Weights of a small GPT-style language model, trained from scratch on English Wikipedia: rotary positions, normalized queries and keys.
MLP neurons of a small language model. Each row is named by its layer, matrix (up: input weights) and neuron, and shows model dimensions 0-159. Each number is 128 + 32 x the weight over its row's rms, rounded and kept within 0 to 255. Numbers have three digits each.
After each neuron's rows, "fires on" lists the tokens most often at its 100 highest values on Wikipedia text that the model never trained on.

L4.up618:150126178161157093156093078147187111157162144178106143107134119116181113108139117098151131127103093140147087140078101066150120166106117149154154108128122110175151090120141168090150133165141117182164199163248132088136104099074081179100136182120169161119168122160111129143163097150136098103167157075076063112165085140158083112133160103139131130113107137141102128099160075101150142096079122126092205150131128110144121127109095113171167154117110135134169165133097098150177130200134083
fires on: "v", "l", " |", "c"

L4.up479:142082137189163169061097136160184079155131118173136110114117142090127178107151046120161115135132121102162168115114120092160097162079145182109147169172137128149162201111116150091120078138176130171157145103172151107158140158069069137178167090165110133122098162118072077117154156154124144138140141127138114149166184138093116117144149167107185171151120106135094147092142132200143115152136150169151122145093129099068177164101140180144148076108102178120143115103044089155157102136126115
fires on: "\n", "c", "nd", "op", "l", "ost"

L4.up116:144098097112082137116117160140169092086108191172071076183154175131131151075140122092125139124107086099140147175091154059141077156153127085165138140122074161160113173098078071095114185085147128123110108148138121079148093118127171116095084154133148144107140055156125118173076138148178114158101176151124078137155196124110114161084081109086109177100106109127099066143133137084101169096159153123103142134098098068114134147136084158186123127099186090124132156124191125152097148131155131
fires on: " them", "ever", " years", "on", " of", "le"

L4.up197:155163123161113147106086109140143113133165142140044075094106106157147131092133141108098129065145139139111107166135133106116133077073196169117135143135111100092109051121133137111113091178152154151130121168153145187091172142106156115159076113117101157156170151107159173124094143122156137161126182076121153172170141053088112116136109093084196111180031121089162107120056116184096142078161109128162150072130115103160114120144135164120146141183084100144135133107111152087092177144124100
fires on: "k", "um", "it", "m", "iz", "un"

L4.up363:137168125116160116143127124147060167135161143139108050189124164154091134130138129178136147118095137132114096097117082133115093148101167134182107138100104161111163189132174123079179135140124086136110120103098113147086121107179112164098151147133136101156119067125143119099174179101155175169127073174084027142134132107116159150142080098132133137155130104108143155187167147133169048134115142143095132108144157114060101159101165162137155194168156144075138179079145091180150095081119178
fires on: "os", "is", "ors", "re", "ire", "es"

L4.up505:096191097140166083079100145143139154094118136121093111189117139122053143158179122131099109135106079121171119120114086160116164077126130132088138067156123188097148132179120145138146137169115113199091133100145093075149117140108115124088149135166112166140074142160125117145122122131098142152101122113124135141097173156145145125120164062186122173184177150147030159161119164126124101138178124175151091114072157127109126128145117102109181112061112209136114127159100105156198074157146183
fires on: "==", " ==", ".", "st", "d"

L4.up513:083122133156131200068117179123125110118187082127155136178110128180111152133169154154187140099123101120121158211055141127127141109089109125135082177191117065114156140100094142113132121116137159123109170181119108145200090139092127117138121135137109164094095106115077106110121102135098165152150115102158114120139074157132111072149114134071167077119144099145166186137124137146073146165096127131087182179101085101083130158147146103127086150130113084211113160115158073095127058115151120
fires on: "1", "2", "ent", "ay", "am", "ubl"

L4.up208:084114181132183086124150110172131131119158197139160123176109190160087106104123147139117114141147085128146135084152170087130099062145143091149154114117105162085155181126118114118123174162153176142207150097180104171101158111123085094123083100135142102127148169112149144121148095127146130216146115134175202107093157156163108170181111110141135095123123102142101114095077049122115108134157196092149090150095169161178146145104127096166123134091080181115160129102136083079102098132118178
fires on: "ed", "ir", "or", "e", "s", "ers"

L4.up118:072132175166166143157106128115089104170189126157159079093096112150201142172092076084087124139108163182152127105130136109077088119122065135152124170143102152120137206133121082142183115130131126132127129140107160143096139075084163126167155172092133171147111061120097169111165090127097138120159123191097090130089095187122191115165141138110103096170147125105123116160147094152186124112136073117130124099125119161170169160154177104110088158139147131096135080184179150145180143073175134
fires on: " pr", "il", "el", "arl", "pp", "iel"

L4.up589:125130123171206167088103122069118139117179170097157118075115071209164156154121175125106188101083102143119102108097138128185088077121164102199103169117145139125169174171124114174082124132145152147064102111122107143105112102144105149147062055103117167138160157138107122101145166085105136126173129107160144127073110081069155113127133107120126104090119083076116147181127160116063151118170174117128177188124121135131115061078166095124153091131155131125151142128147122122109117166134092
fires on: "ed", "2", "am", "f", "0"

L4.up128:095146068169116166160072202152110093112107094103164161075137125139095111189171160133106130164193152128127105130175153102147164104104090155136171154119119141117112160092132136109126066128163176138124162152172102141108112094126155080219118097153089170102117137142113179077124154096133117138117056130124153168145142110121101128152146116095120120211158133125160161080126157143114141109119115105149121131073153163087183115120160229088126149121089089156124168163094120132083164073187125
fires on: "k", "it", "y", "ass", "se"

L4.up356:115113168136123106129120135132120068129144126155049112146115168088106125179100061169128146143149154113155206090092117098132135167115174173159187094201115088109139104111145054129076098150131101131144104150180118153150073085113135121128153182139078150149103165085091131145139109148143168092127067064159145182170064141100142143135141145101127155080115152133141129173109138100097073168109109158070134141099158117136130128134162132108142147171096111139112230173090169105155155094102163
fires on: " ==", "k", "b", "l", "===", "=="

L4.up126:128103158194122111175133094088123220136153111128142102088157137129121147211139161111037144141169165106114174148158092130121105137134176162130085103137145119083152156073154173124154102155159076230092102177180169134156145078161145091143121120169149088106147151121183099143112107097108163123141167139148087124161157124151164114147161114116104132126073156121129097113154135156150115142152101157167170134160158078100116123128128136124079095061121096165150169051128081145116127090181135
fires on: "at", ".", "ed", " or"

L4.up256:161151078128089125148139131098172108130149158106161112183119121100097108138111131166160178081077104134144111163167145131181111142103096124105125126139082098044167171043153115066121125151160156142113148093147122100177098160132159062133069094198113134118105185099155072160139079118149158131097093131152117103115089127161160117174111169167121153149053146118104105156167165111139106130110055150132119108090118151152093112102130075135123078117100108138118211141149119115187162113065160
fires on: "b", "ir", "l", "is", "ri", " ("

L4.up222:124092122179171117113115141104102150095075105146051123106177189175090129136090149089125123082077109113143089154142083092152130145141186092190137153099112166130166136124188112106091150144138100138181124097152169092152104130126099090110077146166088213088096130110118153197120171068130129091153132146128137110118189108105159125111089097160175134124141117137081123144144134121080112114121121111160157114142199111100149071122139101120151109075117165192156170143064162145110141164120209
fires on: "==", " ==", "'", "===", "\n"